Weights of a small GPT-style language model, trained from scratch on English Wikipedia.
Size: 13 layers, width 192, 2 heads of 64, MLP 1152 tanh GELU.
Training: 154M tokens, 9382 steps.
MLP neurons of a small language model. Each row is named by its layer, matrix (up: input weights) and neuron, and shows model dimensions 64-191. Each number is 500 + 25 x the weight over its row's rms, rounded and kept within 0 to 999. Numbers have three digits each.
Before each neuron's rows, "fires after" lists the tokens most often just before its 100 highest values on Wikipedia text that the model never trained on.

fires after: "n", "in", "ad", "min"
L7.up1101:497534524493498509529510512505472472505490503468545525507455526506523538548514494558499510511456481465486490508526527471471467490465471461497479479429543484502472489514488533530528494499501506487510516502534492458503465473473508458479457490511492527521447531486486499535519512531503495479463512490499481507495496526493543532513458493498472526505493477487474506510502476495520521514475

fires after: "s", " re", " ", "n"
L7.up486:497497456499479483500467497481508530512514519490502513549504486521514495493523492468506476468526446506528533529526552507483464506516507496505535491461508508513487460480514475506506518498532547508533503507532483520518485482465494506478428509479480490527497486505501495548450479515527498517484537466533501470470530480569533530532457514489548514512517492433489479496473477525484540460478

fires after: " ", ".", " (", "/"
L9.up1139:486505465492567495514550481540504495463489513493471481475477486478494505485502517487512471520493441503500528520528520475537506496471488495507523509506525479511492498517503472534532507478500524476518492513529517529493564505525497521498477531477494499472483521529468480541482519516445465500537541510504479486497476559502492536499490492535433490456481478456475458503507534526543511510502

fires after: " ", "th", "-", "–1", "cc"
L6.up538:537550498544497491532470533527502494537496544504489475498516490490454477525483483472502523499535500473504485504532499487485475472494454491469477487518517499492477497479503478528491514533501514487486446495484480468501535500463481503537528502479513499521544504518528522499453457477481506474533510510500495509459498498518444512511510469537487438497520515484493512502498517512513509449551

fires after: " C", "r", "ar", "al", "la", "ra"
L5.up1005:493488490516463472512508502518486503492488572481550468517509503508485494501510474509460543504492480531481519497490471474503527502494455496508505483469526496496521498509455506514506520505520499515487488513493481514502512496498516475479493511483488523487534493517506491489502504530502498503485480559540511481450527518479513521513503498517471506444573494486490503475497459515449490516529

fires after: " |", " 0", " 1", "0"
L2.up831:516496460480544496504515509527457530498502475542453492557484467556521555502484495507517461501507462478486551478488531480511498527503525475508495523454546517528466485489487510545449462485475490474450455498476508505507489520481522490516532529483521470507515516508456458512492493472512511495517474513562480518483482475509502488524508509455516511489470512475527510483503518468498518525503

fires after: " vote", " be", " was", " w", "age"
L6.up570:518452487482532494535486452495520495480517525442500504539465507528548532497487484469530486517522495520504479490491505490500515482505483508532514520511451515537500518489505490504498487507522526507487516499527478480485526539505475473466531502519492525540516475494496476473521557502565501482497513497492475540500530501496514499492503464470451517483521528436518455465500462466523515458525

fires after: " |", " "
L6.up496:474519498489511523513506494512469555512436509503492511490514497489508519500496529461506486448543492497497502438533469515532508486490509453493507544507515538530512488471469489463471511488506487488471496483489474480518495523490471496518513497486536490514501487473529511483482484490503520488453485540534481489468492526508493522506517498501517506509539491483488470516542573496478500490481

fires after: " ", ".", " |", ","
L8.up1088:467447494509497458519545518484527464517481544509530547497478473521495488547461493497529543510499496502453521520527489517497529463533522473494494514482497530519488505464495488528476483490543491479466502475490470486485498587484470463476543472455450510504512517482509506479503488488532528489544501486464512541504514509478491485481494493503508499478503514463492506495506523508513440523497

fires after: "s", " as", " As", ":", " Ab"
L5.up118:503506502527555497508490494491517500463522544514534492518514499548512507520521512533528511511500516464485489526475465487559472478481512511527510496491526455519484453525474488526542542484482529446487537472508500499464525506505485517485456545485455510517496485462447485556472497499510509493513531518501506417489490474512486490541476513524508507521477507448516523500468486495483515502511

fires after: ".", " ", ",", " wh"
L9.up256:510513497481514523504472491513510500483474498497508498446505498512504542501516526520533505503506500432492532486511514517487469452495486512529522506576513474524529518483506484506494524489466515493512452453538509556487509502518514476517501491506523512463488489446526525486520503489480497547552489484512496482513494522504512522513469481539521525463474476454487453484485518509451486501491

fires after: "T", "t", "at", "A", "st", " the"
L5.up908:516516493476490506485518463532509551527496518516484517527466490515509516504467458503508513464525478483524481500508478475507503545480476475495535481478497496533573512434488474472507507522515534500487458495514532496502502525473484519503477519478489447501531488496504488477506491462502536509502500502513467487495476480503501498544531471484448512510478528502480493516473494530509522540446

fires after: "-", " |", "\n", ":", "|"
L2.up61:489504502527471426505472479461528487513480509507517490518507495513522461470516486529524491533432496516502485486493517487513488554506488501504480527508491504546487474519475534531506515435517470520512490519488537479467523493514485523525519479511489531479503496484493453511505430474486554529426526511476510500502525514512484525462486553500510485495526534493522507508472515486481540497512

fires after: "ra", "ar", "al", "le", " La", "li"
L5.up196:528493465541475492511509499443521469512475500484552507496482535534465504500521533520497477487531478548521538504466531528453445535478508463481504481519493479488506509497518499509506485475566522489497511512520449521529491451497517452515505519488534524464525551513507509534473498464502458488493525466472500493502536484500491474506476485491551521466522455463499514516472540488543483556518

fires after: " re", "s", " Re", " dis", " per", " as"
L5.up271:515498483475501485490492481502497517550484492505519487518498507512554514493474530492549511464506468533474466510489477490516516466525530464544482504512474487532482515541473509516517543522510490492495462505529464513522465448520493481498451490482482493522511514522498488521505453504515515530508464508565500538470492499511494536575467523509528492483509523505522541527500488522451532496491

fires after: "n", "th", "li"
L5.up422:525495456498482494497510506529432462475490491526521518501439515512513533440470471544522486525490510472508472440477474485487507496489506527499512510486532503514512494524484531511489509489473440499505502518495506485536506501471480476517471505524513485496452517508501488505512490504499552515435480545524497543472463493517530522499506512523483502475480495551492495501519501538490524529471

fires after: "s", "im", " Pe", " do", " ex", "y"
L7.up621:496498483507532463482513502507536489527512496514525477492485511531520500463561515477515461456515473485482479504493517516486468479488505521504506473534513543510539517481516474507494476505491469502517515525540524497497471532448519533535505497501515477463518524417514494537518475477487476496572447462511521506522517500493530474506475494535503552490495506517535502505505500499488529524515

fires after: " Li", "li", "le", "wi", "ar", "y"
L8.up566:536543481542485504547493510478474474518495516522495511486489553508489500527550530535489508524512430529510491486492474526494496498525491505548498460528491470453512457481513536485460519474516508488473466488476540499520467519487501494494490502518488522493500518481561499495535512479473513467520509491481459475477492486492505504499471510492510522499539478507492481489468501514529526522488

fires after: "al", "il", "ar", "ic"
L8.up130:477473493502469539468481503511513495487493490464541464522541513507547495473492495481497547523510464524479515513505499478498521516522487453524510475494501490514455499516501509491543470533518491487474526499505487502482491449486520510484456495504495526503541485483520436462494507483469507523543531536477505511516513537485501505496471538479517513488523533510488512505485419520508516563529

fires after: " S", " Sa", " pro", " de", " Ad"
L6.up482:469490522509495461500505487496472474526508521464479506473524579532490570475473464522524552466482505496512479471549499466508498504473536509486494510510540500514510518511457476499518529484471488491505458517485510489505486463459527521533485483504531550523497545476500479520464501501565504461525507467473510514505486486473530469461470487505495488475493516477554546497472461506462514524500

fires after: " of", " |", " with", " and", " ", ":"
L6.up1125:512513518519524449499477522523499488494510490472537497481489500506527497463483504469495507488480480507501512491489470521540475547480494538520485527499536467550518522523510449480479547483498453497512509495492536493516493568507518499525503499508439480462536500519480479564478504496509467496444514552474519498518524514506453511527521442488496479526516489491521525512459505507511501503466

fires after: " per", " (", " O", " me", " pro", " de"
L6.up603:497546502480525488474519481446506480526499493491546508502522534475497529487469522544507492498510568501528495485502515509559481484519464479479503512539483510538482493497491485487562497472444491533507451505502504513514466496486476454507478523486504484482541522494495471483511515486471457479481553509537485522493493501480544550511462566490469516475497476512494524512519516532505454441536

fires after: " |", "s", ":", "um", ")", "em"
L6.up445:520469507457484511485440510497477481513468513526515473445470503516514513476488489472546520515490470481542478529446518534491486534507515499541496519478504502531517495493473460534530538489523485472521541497507503508507551506534475509541515493537485499482496492492477511531527508525501522495434474502485497543552544477469506491507479498516502460533551514476500508528468456458485500505521

fires after: ",", "cu", "ph", " me"
L5.up311:485504514519525497491503478505464450518491485493533521553446540461513480514491487506479471531489508532522510489467565504540500523492524495487518488508494422456523512492500476505491492528519536462495517509468528507492482466486435526507531505536484527493460523498484500526522510518527514497513494508518499493464476505484458520517506508536479538509473511458516499532499512456504523528472

fires after: "ro", " pro", " de", " lo", "lo"
L6.up593:473471487494478512510543488548491530492534515499479500460487533513485497489491444488487528511493481480471504513515515494456461511486537537509480510504485451508508505482442464497491495514490514523537520528504509552484461509482539490495484498538495488503562512500535509505484500448536436463472583518500523495486542496470499503482502509481508483498459536484511497529499507514498549494488

fires after: " ", " |", " 0"
L2.up1135:467511536533494522517514503525494535538474508495472467514514509489538505508487498489510505503524435522516480484505508416511497488487478483483502500477502497534483491504514542500509498483502490501488453500507541487503523529481505511536485544477509460522512528509476452481484464477507513480500533507469494523472502505523449502521516495444518467535519503452534528504513560442444475500501

fires after: "s", ".", "ot", " |", "es", "l"
L6.up690:474518526539555521472482501468501523516523490502512499516467544513513512505473497487476494510537488568503488487502516480514553493502497483525480493479517513542538521532466500501447484494501496556472515505471524521524560540498532512499516494496534485481557510486506472485473467483541510501496511471488519483461517527530460520475496498485492486524510477497509528489545470496507492509538

fires after: " ", " in", "-", " T", " |", "."
L8.up1139:508508492492523499530473483491521511535480542458515502506490477525476537484484502519521509511540512460448508521463541485539485479476500479471508508473536470499526474505519512481548528537507508515503486510500517540529479563478438474477545515454510469495515510527526482482494483525522527505538484489426499563513501495538479519482506501533466502461486482521486456466542466507492518487491

fires after: " ", " Ch", " per", " di", "ru"
L5.up12:496532510511508477522483521490478507512539526477517445445480506502510519548499513543535518506486511492534488537500500493502490524469513467518449429472506510512492495439474527495520547467486535508527509513500514504496472512509534481479485495472542514504506530495590475485524454519499524530494478499513500424528491458537517535496467536500448526517517513461510469535488517514500484482483

fires after: "n", " /", "m", " an"
L7.up1146:533442493535485544484460468526492488451541503490489451463513513502514510509482507512499513474521515477526478495505529504489491486473494514490523512499534497526497494525502487451579472496515444475514483526471497497508510503468480510466479539512489488487477506517545458526498477548473496482488440516521496521516474485461576492522520509522502511488494547491501502501521506493499536521447

fires after: ",", " would", " /"
L6.up848:487489516541514506499488473511477527464536474535463486463498463475506472507515501533518479467533488550486452476445505530505518492481530512523513515506493483489529488510557537543526501484481515494498506497442504510498508473552443499545468512479535524502464507467515489503491530493521558496493529521470487473510502480494448505489467489497486531502493485459495507532520522482531518550457

fires after: "b", "mp", "ot", "it", "s", "|"
L8.up689:499475476458536480544483503485472501478569494472516520465502537468491506504529482457473513493501514540519545522491596499522511514493519505478494485497481514486515467495540503496525483514525454543496525525493498485510523480531482479508469497513552460499508506510532537519455470509487468501458477501514521482510505477537496510508500536474482502511491530509463506511497509458512479478508

fires after: "s", " as", " ", " con"
L5.up699:497496454514539520508486495504503471524488455491543508522468483512514508497478493531502545521542509470471524485504504474491508510516523471466536490498497471500455510502505470555513507455474484489473557483533518474486505478469479556458479511486490506533488476533525468516470531455532530496511460449531526468530480470562501493515458501512479565497520524493482500504517463489508495515487

fires after: " at", " a", " |", " under", "ed"
L9.up24:502504498520495499522497501512519494504493476449425540462520508489541481510475521508524529511504512509453475513510545502523489517509485474486521516502533474525514508502495535459523507505496527494498461460498489485525524498488533447480495552510458500476477482534507470547499452475484509479474482514472473505499508531533479508468481517482490505512547500488479470513499505448463507493483

fires after: " to", " T", " O", "O", " de", " He"
L9.up493:508512471510496503488506444503492491510491498468510511512529526504526533462484503548482443498556477489523454531500471543509501489492464515472482500522493480533481476510503467480531532480498506508523491489486505531506507519480518503497511511533473495475502446501515523523535515453489495508514503518516513509520469514492483529531539503483476490517484457496459505500523492455517479471508

fires after: "s", "b", "gi", "ni", "par"
L5.up725:561506450500486494527507465511480488470505491444539509480481497519494536462498477521506543479493513536502456526469514488523544496469478509471494482492510519566491475494498482516491497536559460485505493508505472451488500503494488467493489504482514521540538485485469510521450497489518491487487540520530500543405543484510474522528477546495502524526506505503509521498501537473488530521490

fires after: "re", "t", " re", "st", " be", " E"
L7.up473:540483487440488501520526492502466531535525511480505518492467489526526518458475501502498531507504536495477519510520460510511526512534506494504540529491508496548530435480475482493487476510487492516538454532509492504534508514475503506533486496416499451501458525514479492507481535545459475503491506513496484475531455513504531493525474460492500475446486482459491436482522506513447532495493

fires after: "y", " a", "Y", "d", "o", "s"
L7.up1118:478476511483515502463521524521487512492519485507504502469501494492503493492529483552462489498509464525519437490487466493484455481490515519521494523516471488515505524521524451499529498486543492514454504515474503502486491478483436501522539511492512531490502479478524502534482481455481491483522461494476473472500523494484469517545493524550518535524511510508483501515544496504527491514509